Part of a small language model's weights.
Size: 8 layers, width 512, vocabulary 21824.
Architecture: RMSNorm before each block, rotary positions, no biases in attention or MLP, untied embeddings.
Training: 790M tokens, 6026 steps.
MLP neurons of a small language model. Each row is named by its layer, matrix (gate and up: input weights) and neuron, and shows model dimensions 80-207. Each number is 128 + 32 x the weight over its row's rms, rounded and kept within 0 to 255. Numbers have three digits each. A neuron's up and down rows have the sign that makes its largest values positive.
Before each neuron's rows, "fires in" lists the words (lower case) most often at its 100 highest values on Wikipedia text that the model never trained on.

fires in: "to", "a", "before"
L2.gate903:122109135138110129109110131093100105073088147119169121130151194134091122099101112147155129112102108163156123083131122057119101125189150122113111192131220124114067140112097177133140143136143132123107126120138119091091102158119089166167107120113162180141069145144168123120086096172095089133132072128147083145136109120191049197127139063134113112112067144096144094080173095181085072136113
L2.up903:168120119143093094157167107126102137067121155117150125151150153142144145134115114194097111147082117187126095120132099111124147079158116085104125071124135163110144119167156121111137151117085108148167138167085105164112121090083062146127117135090113084148110084146147178152168168136162100151165172106119153045119144089181093164168122170112152132138128106126115121160168090109084093127139

fires in: "to", "would", "his"
L2.gate986:127125121128112125150150121102139154102103105125156130131111083145099141075105116172116144128161132107092114073108138135135117134153191087152109140086082149061112149092138114188117109169090137105130156090069081119165141102151130141057051145160134171205115160090141182090140132116175128129135116184088088101124132111093088130131128192136123097107086124094140181154176105116099116048175
L2.up986:106145152125112145153125157078111118175128102072128059142129146113117130134107132100100127134250076125101150131136119062095123177094128179116135145123093155150126138110176115120133175121138118073077064109104117031120122122069105087087069099148170151088098108133091141142152155084069150150152103120066112104153172136161114118100113088066054117127113114140119110104129144126096113154167

fires in: "for", "that", "to", "drawn"
L2.gate245:124164119166172131156139132097162166157117152082191182133139146149137100089151141128145136161207141149158103144090105167179148118126119154151121182126166169177117182168151128122083068172171133135147112093103093153127105152141131111122117142108139187129132160139137146166122169097069151089152146213139103152124107172123119105072086177084134093182134123130179094149163120127122155056174
L2.up245:126114153118146153180112130045166132140157134073110151110138123112106144166115107105136155147172086112127077175123117113185109147130169161151197178180066169179164157165208118138143087111142125051095093153161150071083104109133091108115156178093172065143118185170055128165142081037078155101139067166097106173171085088155122089162091199134084158133112148153139097175096130142118147120140

fires in: "17", "18", "24", "15", "21", "20"
L2.gate1194:135051117153088170117137058111121137130089157147100087157128151172159164138151111095185122117073158174183150157105171116115129112158100097193144167179110144157167101114118129102117131129187126129099098158127179130170118138190152119089146126134122117121156145102116136140181218121164109153133110179125125144075116159063126151160127085076176163143111158099120136120137125093111134116098
L2.up1194:145138161069093175106140149142181119094171117102150116114130087142129090153143169134082167129101134101142134144118103120148145087093147184113122085112153088079162091129138122127104190094147199144133130131164132078105112118132153162148095111154112101101145105167174139090139090099141117072145118143126099151156117153095153115167150079159175239111119073176102071174094101121097136143119

fires in: "of", "to", "by", "under"
L2.gate1172:168151089154166175193085135151107138147129114159171126187142144127132069119085139097143139126084093109202129135126143078169099075106082136146156150155165119138134114109162166110122175167050136128120123061133169108147102141160114081116100133152101114133161164147119142129105061117199078082109093140106133084141123070080181157161076132102181083198149113093105141119131158150143136151150
L2.up1172:105156102115145160148113156159117114134136147138149094212138150168118073206087147158103174109077115170147143198117126131166087090150102104164142162110175129115157123117154139091132147105096119076129091129158127109130115105112109109148116138112169151068156189192116134167163128197132122123081116130165144107144104140155116153171118154141097127161130090114067124090147102180115091197186

fires in: "of", "with"
L2.gate2006:150098119241163057145183187098123168127094150137160163093144133118166072174172121119158121138104130137167097113151168173186120128073103082130099140111172126116100153121123114157135129148121132150108103155104129119124080113100067095128094162053079135119169160159143153141150091179107161133110109099171093145133144088082123109196108163139127141081125136108098142110116176117080092122173
L2.up2006:097147096179097155109107161146090137112052143154123142129154132092100143167166118137142107133149125130126103145097102151150056160084162111116165148156141088120133105134080177062098139138113155102177125154156156164170163159116139125101141071146166104099154151107182123069100139179134157116071159163097119124110081163184136057125050104118188153134103115100145137105141105134154135126127

fires in: "two", "2", "4", "three", "3"
L2.gate954:086089179109118139160177126089088147112093140100127127151157105133129154090120110066143110171111143109084080040061162113133175115138146136152144141156127147060167155102075147138153173105190072114145116160150090038161123133176149100100124174134130131090135082067062150175151100182119145139165169117124144107126108165071161138085111112168129108156086066143102043099134176137101122121091
L2.up954:134073134089191172132143127109130130071085095131110138128185124109103166134114111034102097108137096125129119048055188138121195090179113155120144152162111146082128090103133171127163189099179093126097161146204128063162131142188119101136096211127108125121078156054097092106135102131080170128104148115179082094093182162123129193085122081151155125094064092159129083135105164117183096116125

fires in: "by", "of", "s", "for", "in", "operas"
L2.gate1084:076101072135130144114121074139166131114144142137086191109118089119074181151164129158136143124151139095109115129148147162166163093148145076125119121106182138154130139193120136116168096083105143100137194164113200211168073063188177148169147125169137119094097108090143085115118185173135115185089162132152205160124107106108140120098105115137099191162152210140159147134119099127121147098137
L2.up1084:120135081123100173109166117140123112161110076113067183119081078107136115127139121145089179164168115091106097166092159133207204122135115075102139134108182124166163135120142109105148173096113115170113134134062190114166139029135137112140200123151113070101145098139156068161198207193151108147111094165173165113133151084135147175108091083148156127175156154166168122145109138101125174096097

fires in: "to", "long", "from", "against", "for", "of"
L2.gate855:129135130138158138135147102124170104092130106121089106133117087141077143156095137132174184091130171146173110159127142093090165137122186139166103103108115126155162142130134112151139158144125149130153112143098116076096069161114113087161094101124146112093119147129154132100166073152200141095130136114121100132193133132071104114218138130084091087169120122215117149128176130089098161139144
L2.up855:082103072142082161143122102113097130177135032157118178101190140101154118090143083126093099115150052079116107141082076175161153161160069079144126099133199073100118127125088095082061097174137083135095148106165075109104113073125111141121143214141118043200132113165131141159117149123056108117146149148132176140135071080181161169045074099125123139070165137093189128131163164110156106141114

fires in: "4", "5", "6", "2", "record", "of"
L2.gate281:197121183164168162130162061130100131152108116125163137119105173149162203126097138089116138138153149148129103108100181102129184101196100171100102117128116169150125156082147151192166089120175172098132149099115146049154117083100096164112113108126068149093096146087187154102144152087090106177181138137088146150173135125128093153143124192129128143169152127102124057148122118155127130130117
L2.up281:183140176137113159164160149139189099168078161188106091091150115114121162087161121053126172213103130164163118120133114105134171134106131200158111123160107111094187128128163063135181128116135146080103169072133126076115120128128114143144141113077092109108127182104162116082132150089095084142142117116127143121137102173131087143157172127176178189158124147136096124120098097109037082169145

fires in: "of", "to", "free", "all", "that"
L2.gate115:119182087092157133102093152050105171175092141087127106030143124094055157147101077113125147111174097185123177172117126139103104104164096088136129101112114166107166125102106107116122127097181132120075122081100101075163140099142138093099115145158133114073104159120094178064157123139127154112129132146142169156127161096138061119177141137216072136219076141122094110056159088144074099131179
L2.up115:079133106125140111105111163051036110168124129113117137103122120110061169192132143120097093148127088161096149155166103090162117095119125123119132115161092175156142099192094104069103113190120118134100057175184167118192143092136110154177142140135085106105155128123110155162142121153106093109138170136142130153146143116109125094106174105166093131090107149152162113129230098133132108126120

fires in: "the"
L2.gate414:126141165067156168089131218156183133118137126128123164157207155160147087132137142121118107144169160095167176078058117120083112117135133099119205109154129086159073085086190124146142091109157111137096117148077133122068123136130212154094190113112115166082147056099089157102119133114149145102165026196159105112176075182159094111074110188086116126160125149145152070112112122156094150095143
L2.up414:111131146095050100206104141130075125128095128148158134124128136145112145133121154121150115049159149103167146130085134131122133120181171096102173114123082169154157166078136188125152089071053139164190093121110101107194119140154132138007178148123170068100103135141149148136127119107140164090105113066131109112147136141116195116136132104171143115120190190145078136144108130066133040123113

fires in: "of", "baha"
L2.gate1339:109120132179136095102213214109103178095124140095111101137179083151105110133117197089127105105136112127056097098140084162069190205145151112132173106093132067122132171154136122170140135135059126133126150129093135070102103128073101149121121116113034138157120121136073165118183096173179143101129162184117086165071128159123119105094130070134061146172067069124098156152085152141143130167126
L2.up1339:110123141147131048096170122132140130118097090131088123156153063136089124148131180186065109063111117187053054117133130123140158208090138095139135137124130092092118129128059136137172094155110166175139136152080148111085133157117107155158120117109093194115135143092140131133187100144089132085128175143118124185073107188092169169093173065125112169135108102095143156137089041121119099176137

fires in: "to", "the", "of"
L2.gate495:125155146148142149081178136126138114102083095130106150090098152153130117141092101132116128123110120158127085149069189134120085092142148145154115114149112093130102159112137119087109110127156109047114053111149090147152145147132121095190167129163176136107116117125192123146041122137066139127099123145060146198156160092154062111132041135101101061164135163121103074112155129115135095100139
L2.up495:147128155140114160105111133166071136114109131160062088160057104117072143198096173123139084139092150131126154124176234154164090093123202122146114126100142130114137164145113104095138096102084109154175119152190148142201156159076152122116135044140161120108146127146098161181145114152141122170105046183137180170200086134089166127119122055110154154167110144113155149154097092130139149090164

fires in: "to", "than", "which", "before", "after", "later"
L2.gate701:151113081161092119098123115157141137144123099162138146143118125148151143120083162071116122075087152112150127172060120159128183112130117133067108133087125197099041107114050072191088133142097118136099107079084143174169144119132127190068119116077101088109069094137114095074146117093086146186162155129207137127112161140160115180151090078180122127142110100184107125120103068163153066149116
L2.up701:136130138101116171137151106119110112156160184083137164152081120129141133208104120119152115120164109093147119115145090096122184113141132114120092094072182139104108161173144067111062180175120162170159153133048142098134091125141166185105076071194073153148082112106160170117137089158128120224155108122112080131112161137097117131162122151162183149115158138165119143143141157154104106164151

fires in: "of"
L2.gate158:133148120165149125178170179106087106136148100097131062154157120139091133175099183144090127092118106157112225126099121181088131089079100170162135118170132106149165176129099116123133134152148137131165136118028157116175158167122149143100083130165097102110161104125149163155106142126132076111118162186143081146066150151143127105105168185176129111097170198095106158135100121166062173118136
L2.up158:119129100104141149095116141102089165159137058122048131137090151096092166135122121163115112122141125132106146137121129117107135153142168165187134127125149094119201127120103108141126144107123115138165118163091124105119160137132139112144140128137109140116160168170138163133149097194139104113155177143083134131102101160168119187152144149153097082118150121095143235105125115179063160119130

fires in: "of", "around", "after", "in"
L2.gate1493:130116103143123104146102156110114141103142136136118120118180147146107089170122130177151064082135153153152164103141140165197142137138114105041103090158140081132165152085141103191107109179145156153107096097116123111162102054130111141131128140118123121160115143092122160103078120121101069083119117062164062100135085078142105128122121157159172065083129133129088089081165099132154131159109
L2.up1493:138121099147140090098093165114123113080079150128153120140131129090117117173086071142138117111100115143098158148098160143127150135088110141114119108114146100140116161122070145148158071135103202089075213061122094146191098095113074172077129164082099141169165090075104097123126166112103117102072214125165050153148103159147130156079083163150184122118147090158138146166076102160137159135083

fires in: "19", "20", "18"
L2.gate424:158145186141128171093212149065110125117162105097044124104146137117162151163126030108184146151071153091084135145117134108087116158105133133113159145113157096125144129080154080139175108150157080159090132111184138121162099101115104125060076095177126102092149115125047135140111108061093104140144128148181115134191111140108108095128154048122077147138132145194116112128103119151061095124097
L2.up424:177137175078131146137192149098153103154171085144079168126142122161148134138105101110134182172142105073087111093153114144111127060125105108087097151128135083099137075058176185106153119116165140181099081090134138122146147080148066124119062103158073111168131076141098162049061140097119155087149111101172152075171179133186162095123104087129099148088160058162074114157108096128145142122113

fires in: "to", "well", "despite", "of", "for", "with"
L2.gate1901:148126147149159141091156093156173127196111131142103094151087113098024116111066135084105128108154177180121106120120180117132137127148106125180088100145153102099129150163126095079089114148167115113117125139185095133135131164102129152148169079086136114106129111091143099128101098118161159091150116173074126140130157172120105207129097107074152095159124100167092125146164076195080121129123
L2.up1901:090134083121130204124103119162104104145139140141093179146141134163059205133170134155131187111105136172147157103134139121142152127187165154136115106126132158146189140079122134096115118164154094052104088138116084172100119136072120102145056079087176077145104164167176134096099150096075139136150110087108153136173101107133198148091070112129166145130163113094127094109150098131130083158097

fires in: "part", "in", "out", "place", "together", "up"
L2.gate1200:136142102073148166148176198127129101149108148132151119178089084146112156113081114128104154152102104125084132123071153165134078065119078167123151123113168157111114126094125172169130074152114160105177133056121140153120172112168117142112153133145121109073109168144133114146166139118083152161168118124175109168123119144080159161156156160080133146104136083163114139133179086106123130113083
L2.up1200:169143131130129072125086176091110080044120134103081115135126146195090092097136128150114081145136202133131119179121095088096082168130082121135133138160139111089094121132107152142141195139104168141120090122117165092138154201057087112142120179101175128072181105137160110097148169118165147098118184097110157158142193140126116136097161114095081101133132101116156168146144095118135158165185

fires in: "put", "in", "of", "place", "from", "nahyan"
L2.gate1258:133167114046116073120149121100136104160144057120117097093096164045152146140138172097111099070113079129127124175093140139124121131057142084150097102095097106144155112163141078102144122161088188137184087165099156136132141181103065139092111105104169124171163109138083211121118077113134156093099161168135089128114193147147108100111179135124164084193139137174104200159095136140102088128116
L2.up1258:200130136075100109154091126065156114142104047124138140111115128095170137159154162079166112055145090193110106152169123090117101096076111139159065115097080087184146113134110075111157154161133183111177083121147203111189142164131073144111100120074054098205141164191133158119123094179080179155107101129157150097080153121173166087149172114148148116187137150146101163115117130138134085163125

fires in: "after", "with", "of", "despite", "to"
L2.gate1868:137133138078106151091137157108075147090132119120159012161080134166134152137158103109099129102121156153148104116100112068108147107143109171148153096119213139119121147143050146146119120137137121139122180154092155203077124079105154179158144137125097140093123075120112109144109141072116119143123135203105133139087160156116139166124085098125170140165091112150153074121106110127157176118108
L2.up1868:118130139165138098141134102131076095136084099128056100217148141095132149112157128144120093114123138155100120143129095127159174099122108064147126160163138145129109115148088168120106145135133104124150119115085133128104103110076160118199091150137139085114126149178137116189127087102185103053174123153148153171219108195094131141043157137121124105188071140197104100123130122130121106125147

fires in: "of", "on", "to", "by", "with", "from"
L2.gate1289:106163135157113150195157107125161163154136165178151097152101135144110133193114176111129131129112126173084120124123128120173087128170097177148105134117163106103139137123102187146130100124087117125159125124161137143182121105140114207117157164086132183120120162136165120150062175166143152117043108149121068126113143145152153208120096093122106090130122108122083064149141088143092029124164
L2.up1289:105126125197167163109169126167155154136107158129166077157156131097157143152111161094132099103072130182165110054156158144157142105148155112213158110145151148108060086136136147145058129119104084117171119143120098099129122150138140147142115109092100110100147114178084197096145127132187105063098108136169109140144117117161133156144113130112175159134126209068102178123192124150122088117151

fires in: "of", "by", "form"
L2.gate601:137176137100092194172167065172110113212111123049124137081164104063108134144128181169115129089106128156144149087147190156155116122053178131163131154147108133175094133124072125158129174146176130132155116167102128084138133170106137119087134162087160096120057141076124122129150138105097143170118087063085207172196142136138148123136091152107122114162141148151048056107154118102108148107115
L2.up601:110188068143131154155087091133089147192093175134206095183067140124115166146155146097105120101108134177189141105148147154201137093148161163163157218129146097173124112120058116159117161129135112119092174051162154144153131156131160036118122124198102155110106154118109126107164084108139153119086129138094163108097170121102135116147117100115061094149134140095153112172139120120106058098184

fires in: "to", "can"
L2.gate1858:131124096104116172106083120087083137089100113149174125149147141131122153162117116143102108146161119109152118192140071099104060147196156131116151143109131180175140131103156106166151135153176168103162098159107097092119166163171142154140076116159113199178093122108141111125100130123103126052191116143115149146125156103101105144154094170160080072085065095073166136126164152139099143151169
L2.up1858:139120137163097116113151133094119086117169132138138160115110114120115123181153144125145104110141158136107093148151090154161123149156100089103192102119191137147135079192147090145159147144110109134113091217158121115144095108108159107096076170132070151104128111084137130119138148044147116116162148080083116084150171143106168113111075128095110102157082143105127177063098141101119125140113

fires in: "that", "he", "time", "which", "what"
L2.gate809:192121088157152102105118140145121166153189227187105158125093182118123115160148098151127141059116053142144150179134108170138182131130090072083050086124180138152139111144138113124173120145163093163112104110138123126107127114125119124144124157081106118074102107070102136115075157101126109108082119153096101137143110128119125132107133176151147148144125138104123145106126093103136161168106
L2.up809:146116115148107118079109176126130127123179145155162113069113175179117094119096116126073092120125098128161151170129162146139083072111149096143088049176175181127155109173141077090148165211166137158123114078180070075176086134107125140163140157108091124114114150145167108111139159187131143117103157140128144128190156151091167110131172159171200118124111187091145102135125174100160118150144

fires in: "through", "between", "of", "the", "to"
L2.gate571:170173091182154080118122115100093181103130095187130085126086115141137136105074160090134099147103052137102159150177085111150106181163145099055092073165118142133167102127104165130138132165122108160209106148124196138136122115086089177111121154104126101108113159165098116107114090100120128160185137118161142145091122083087122139113133166104132157161100174137140077146154111170112100129109
L2.up571:116201144140132108098149137184181162169134106122124120145067136173090120150052127104156042120122101155137121167157137146130227121113123142119091104152049131125186124163147198091153104192124158113129135125147156105145124127102090174154114190138121130101070174089150132141097101095144157086147118147115127164092162186147138136094156171196103075179140132148165116121108139143105125115161

fires in: "of", "in"
L2.gate208:156062081113130115182072146062076119089145107124139110183138183078113117219122111132133119073139083167109104132168119138163161096096144060094144087107161142077154145164142165136162112112098104114114150110127129126105098126085131126148106130109124116156057108160121161101129111142120147089108106119177170135177204085171127169097118167138141114156079176111086087137178125143181129138128
L2.up208:127098122129124113210098069106109139123129113121136106178083136134108150188089113047091166115171076161133126145141124139146130097113113162108207094088157109138096156143141101105110132083099156189116126073119094141187096190079101172156153135144078114096123065105134115139121153181127120124079136174190031091138101175110101102109112125088217082116118171115118126121163100082138163184144

fires in: "for", "of", "to", "with"
L2.gate53:149119128142120078154154125098139119101093128110158161090127110175155093083077120157137134145151097148108179094141192125120146134168146120137123127108164132165144185112116146126137166079098114153147133199125164136139090107178094073107150139125160117133193135202160110135152089155087122092140070045086076185145128115162131130155087169158153189097110129120163085092191111088167132092101
L2.up53:101069167080161104151149096196140082100112096079154095091058142169108119098139153133109113081149104142053140112134146095141143077138104101136117138118135064104147125122183137090145121085126111138150172179174134200119064088116120088146112131144162136162076134125139049128088164173158164108158151125063103156112147159113181092173081083139124138083137047170150145123125148112148133142147

fires in: "that", "which", "he"
L2.gate1763:133109098172111090112157132174102125119174126097163148125126157158115110132072128145116143090120155109158111144193132136199099149164130090049095069073119105095113186152075082152173133166173122105094155076089096095155073126145107176181092104122160094145099104113118128161123112150142110234128147125156168133137115080096156127104188090120163130077180141116168115148101059154125074151145
L2.up1763:100122108125161136137172074167136122179112166119131082112110156125157132147134137087114104122107177113099171159154108142154180131126141128175161153090144168150114150121112100148170133142183138171108117094141086110164083166097117193166118119115210143098149135140106121102119120156112134131117139188121145175104080100140183098144143198111199110073134088126178142189141104160123148189163

fires in: "with", "into", "to", "of", "8", "0"
L2.gate1196:176112161113156162123101153176118138159119073166161123160084140174107184108122150156131155078086201142129146096105127129130071128168110119089205126130113121142101103153120171088134124123131100138178157174167138190122150140140144157151110154138127092134157116114102135186155153150155136183145158145070138122203094100091120134114119138124176122163134129181121153144126135130118123161117
L2.up1196:113077105101082193166140102133104183111143075170114163106162053137179091134106142083178114116167179196067103125158132121086090150082161130173081101071115094156120110106095092137088200132133088129144106076086065148132112092095063101088105096112141144102085151174181140190175193123184149086123106098094165105110117136111099165087115139095087130149154106115113106088123181087142087120117

fires in: "that", "about"
L2.gate147:108119079138130163170071114149135100108104109106131137130135126128119124141072126135097164119110072112135103090105103151111155166143067125144174121129133162096132155176104134156160118064138141135141090096085130104132110091107093154124152169154116153132115113158128104156038112194147113124088137147094129203135130165123155177105167139158118116188147112116113082088115086207118178099168
L2.up147:130132112187153134162119151118109153177165133118058120109113152147111179093137104112136150122099123123120126174111153106156170127135172117143133122115130144147083138163089087164138165182159168085087124099152138045140111142121118091187151151142166091157116138174197146102082127170134147061114158148070127114064120109143096148157158174159189161144147166128162106157121107164126157100144

fires in: "for", "of", "a", "have", "that", "to"
L2.gate1810:120158127110158158146085146076076170169129102109140107129119100081147128133206163143092152085122125122091108182088090178157169119142146119131071142106165148069123130165168088162119161123051064164144067082105083109136055090134137175123140097096112220112122147067100108113138096058171121098144116125086152152174131125161062134150121097136129111115130146138124116125119074134075144188096
L2.up1810:138174109123152140159093168107145151159137123139144119165168114105153113073172148152098089084142145117091102200050110123141118141106098126145130141058173174134163104136173086102106077179092189157096098105113133080091109135137140121091093138128137220121102164025111094141125106044142101076155210136156169111084114094128107154101096172108133148117079138093141143123109136125105127127129

fires in: "before", "to", "after", "time", "until", "which"
L2.gate1576:193129127144093150108112078073115138114134120056085128119097122134144085126114095129124136081137091153127115115084102156129132114139102127132155072123195101147095116149117158119132142193121146113135108146123097105122138051136165183127098070188157173128079153129122133138058110139119138146150139151083082133127126129105143111141067089145169069097125111086117088071158119116109163125112
L2.up1576:159174149142074123126162131135175155118123140091117127091136142144102094156118117157133100145093107092137095100107080163122141117119081135118105083134112145108097079159118134074105140136174143171078122133112159168129126076170174158129146086135129141153100150123141107178121131112122126156140131131092102181106120163123180084105136175187162099095154176153145109058101153115125157127102

fires in: "for", "of", "de", "in", "leading"
L2.gate1285:147079116077106129137143135169112111129144093120102160097173162138169177120158159152047183112128103120138121156105101138081124121124183148079145109028112062140156157112123112129133138095102170156117141140136096146064068133116106095171119084135183148234142162081083112090061130121154093124153100143142177050147108167117127173105131167120050130126105134107140093061113128099116096142193
L2.up1285:168078117120104112122139144134100133105127128128168150128125152131083178163169185020108138124127148137163130161119156097139071085171209078113144027125160113113114175134153143110102138124052180175115154121132129153150142136136110156167180083154144097150197115141066093088135087118147134138145108152155122107200079095096120174121119168115121093141097077140120194169127123156144107196143

fires in: "21", "24", "26", "22", "25", "20"
L2.gate1845:190082154121092156099165174090151129098105145086100132100118110141167121109200099134060134117117125125166135134131055150118093037074140100201124133164121057090213126085042083140129106098156111129158127122103170108086067131161101182079089176192086099101179117132124102154198089075155102134136127118129129179153082136069175105126081075135113153155122128110149072149116158072098128157114
L2.up1845:120090140101051169088170166141164167072104146124108142070106119157125136156175079155119120114108093152140151168114086150123076066101149126198134169131115094058174120077058098135091097089120111120139139149089170153127080111152083169091065148181094102145138116120163125165166138077156118156120117099160119172157102131084182107096093079129136157148120079123136040120144122086053108121129

fires in: "of", "to", "in"
L2.gate127:141108083157053103118095167099114188154139167077139151105155146118107127160141074161151188135118082136145140142117081143199112122085072118116113116093188133178077169097155133121161162100103105097117140048164095117110126126143144049095100092119153142129156178107081122143124163101079104124057106115162103130098091131079130108125174120229133135116083146095136158178161103109100208120140
L2.up127:143133083133088097134164155110157143156151120060176102113121153109089098214148143089128181135051123083186133125092139119164170093123153049154144104131148112203113160097162126154121105146152125136085190124177127142092071128177153093129152125146111136125139106103159103104162127158070096119096143133146106193148117141141164128114041133158144144123138138154125118087151108147173142159110

fires in: "to", "with", "of", "lampshades"
L2.gate1861:126127177179189145076122084121121099159116103131144094129159114135078111138086106100112077153092172138168168115154098147169126073178092062119144114118144137159094119133113054126191147172141088176144111146125150117100132124128081154198117138125090081141191147110102155053175177113110145191183103131078089099163161050162148145207146089110135113159136140144146148104146114039119103128135
L2.up1861:121101089134145123163156121160110153155098127151109098187117168105124085106163128104132171092145113167136193117125140139175107104169116096139123087174155149146122132147142175153189088089073114137141137076148165137106126069109108139134132143092108151122074128135161130127114099137144126123121154121152111150084144134120121110082178067096142084096122144136129112127104128117130137141185

fires in: "one", "two", "three", "more"
L2.gate1739:116181212129101165093132153122055179174080067103091125208109056104100155109149153105135160103099110182088132124088143074121181146246131173125078119099176145137132107104159114117120128149125188135135108219131152134123180163148188140138093089120124108058073066118122086128133135148111091067124122159100092159149144167152112135076111142138093110083092111098122099120106118158125163122176
L2.up1739:085068136100132156172120099157074136118110133142091112144169170098084089129184174094126101132139167174099115105136150096161140066108142082113108176157095129129078157116088162178091142081132126158177170097109191112133191127086121150108152133161088139120057064159158133083139104098159170015170145147153157164108178141139175107137120183085132154071081116108111101119118103097147133135166

fires in: "by", "with", "other", "in", "several", "often"
L2.gate1208:116116134112153187121153167100109159129151115126121159081095116078127138089065124148117149122148163116153088073052147161154171135162117080113126097118117121047134133111056134186135152140100142093144102096055126173065105133160147166123060152175162108139096123149125138156115103166131169143110163165068152104135194085125153121082083130166101130104136169156187142111116096114097123131054
L2.up1208:078099095085195166170113160169175139120187154095103119102141161049116113128126104096146151107134154093107077055095200128133170107097149151092129102153136153127106145132082144134151105120121115189106120157122180104100141117108109164154061122061131097119064155120147132138106109104114106167108126158139083127124161145216116125095189098105148141094145149201211142144162121096087092118062

fires in: "of", "to", "from", "in"
L2.gate473:146184103112130105111151165095170124191150125089088135163111140114145165112095132113134182178102099107142157120083141180113104097166159135135154124199147152133150121149126178213115082109100162109150145128109189152118067126151163172089119066112147107069123128204095091113131120150155115183128103163162087150128117184122123153132107191203162126130104147131108135177155139129105114127104
L2.up473:112110096090149173121131142071153101096114109119137132143087122122168128166132134192106132147061099078185131167097081140164107060161115100119163115074115176131159164136150058123134139121082087083105207108138133118109106107100082137152106101186093103067141162106120208118157110168142092117135077056213092114151146145120072117111103137131191123100118156134120112117170122118115149149113

fires in: "of", "the", "to", "on", "in"
L2.gate1921:181207098110100131112173130097120080218107073131077142103130164155066153181119104099105105114116130103109102118127126155099115111136171144087163116129088097130152102121162162135147160100151133126179123128084068177087126088169165142152118153122066149106071146081118119113113117157149130134168152119169092109121081136159143174058126086188128110063110188134150107152166083168118119130124
L2.up1921:127148101123103152120161171120161155160098071123082096139123150089102144166163097092153118153084121167136090098142178206122116128093152119173197068152100152159148108154138169143139176110137121178125170158069081195121135153132209113131155110151112149137141091104184146131130154149138141163092160133105148124118125127124115142160152112144134146144080109148137109150177159134135135080143

fires in: "up", "out", "for", "down"
L2.gate1665:077174159146180103158109158117115173129134133142124090157117170112158140122133147075151119100172111128176106132129167152116140174141125143166124157151192155121135129133191151105147059175159144110200171138085105100154174145179144134107143065097109141133125147137131100119091104095114110100109128154151111133136197245113127207105119181121135062077114119151102147115120127164062097161110
L2.up1665:134114143098183087134168175099135083106068159166117042189182143130118101044110159147131075131185138174134118192115133131122065084161151106114137127161151049132122121145149104137121077095099116118093099174159122109157133163165184121183158127135114161109136144141061110127156152118116168097157106129179089152137165106173114126108122158128129101209105139134074092141126167127130127172111

fires in: "of", "the"
L2.gate20:061117162130103093173111203134134131122118117084056181108118158155070166098121163086192146079135120164165144129112106087122105161147118050185183130174196110171133147139112176093168100142136136096115171164102075049100185140098094178125130073097178093137174078152147124095121150131174150140085157142129098171102150151074155144119134153144076117101178160170142185149140148095159102092124
L2.up20:135097126111075071152104100210114126119105107138131086161148172101163193090066175055155141108156091149158122152136105104103117111165167160077113075166169150090124142188135128170127150124143115165153126129113048062138119122127112098134105116135165150137020161112124168132113142109128122137126146165097124129129147100136133201059142118130069123150159145115113106168146167118169071089071

fires in: "in", "time", "to", "out", "board", "where"
L2.gate229:147095137166133150167120099165111126070136148136154100166149172129100138163085148112138150073151137094044052071096119099060150098074139174106140132103076104118119160096159137098148158119210170137132075151108125108176217141138100108058064137120100145144144148139130133129084096123108080116157124154202108113132122134164166070171122147095127086120155070072088073053124079113112104126175
L2.up229:177194097139114145127111144132188155069111157105109131124147143182086157119106082101136175102168138194115114128170100143110137137065146142109074160114196111114147149138144149092095113105179161078109111120149075071119130094180175098120133081162112146187080118160132122168110110150064084165116127065173160152126155135146093066109138148120144066095155071112122086091108090142101145144122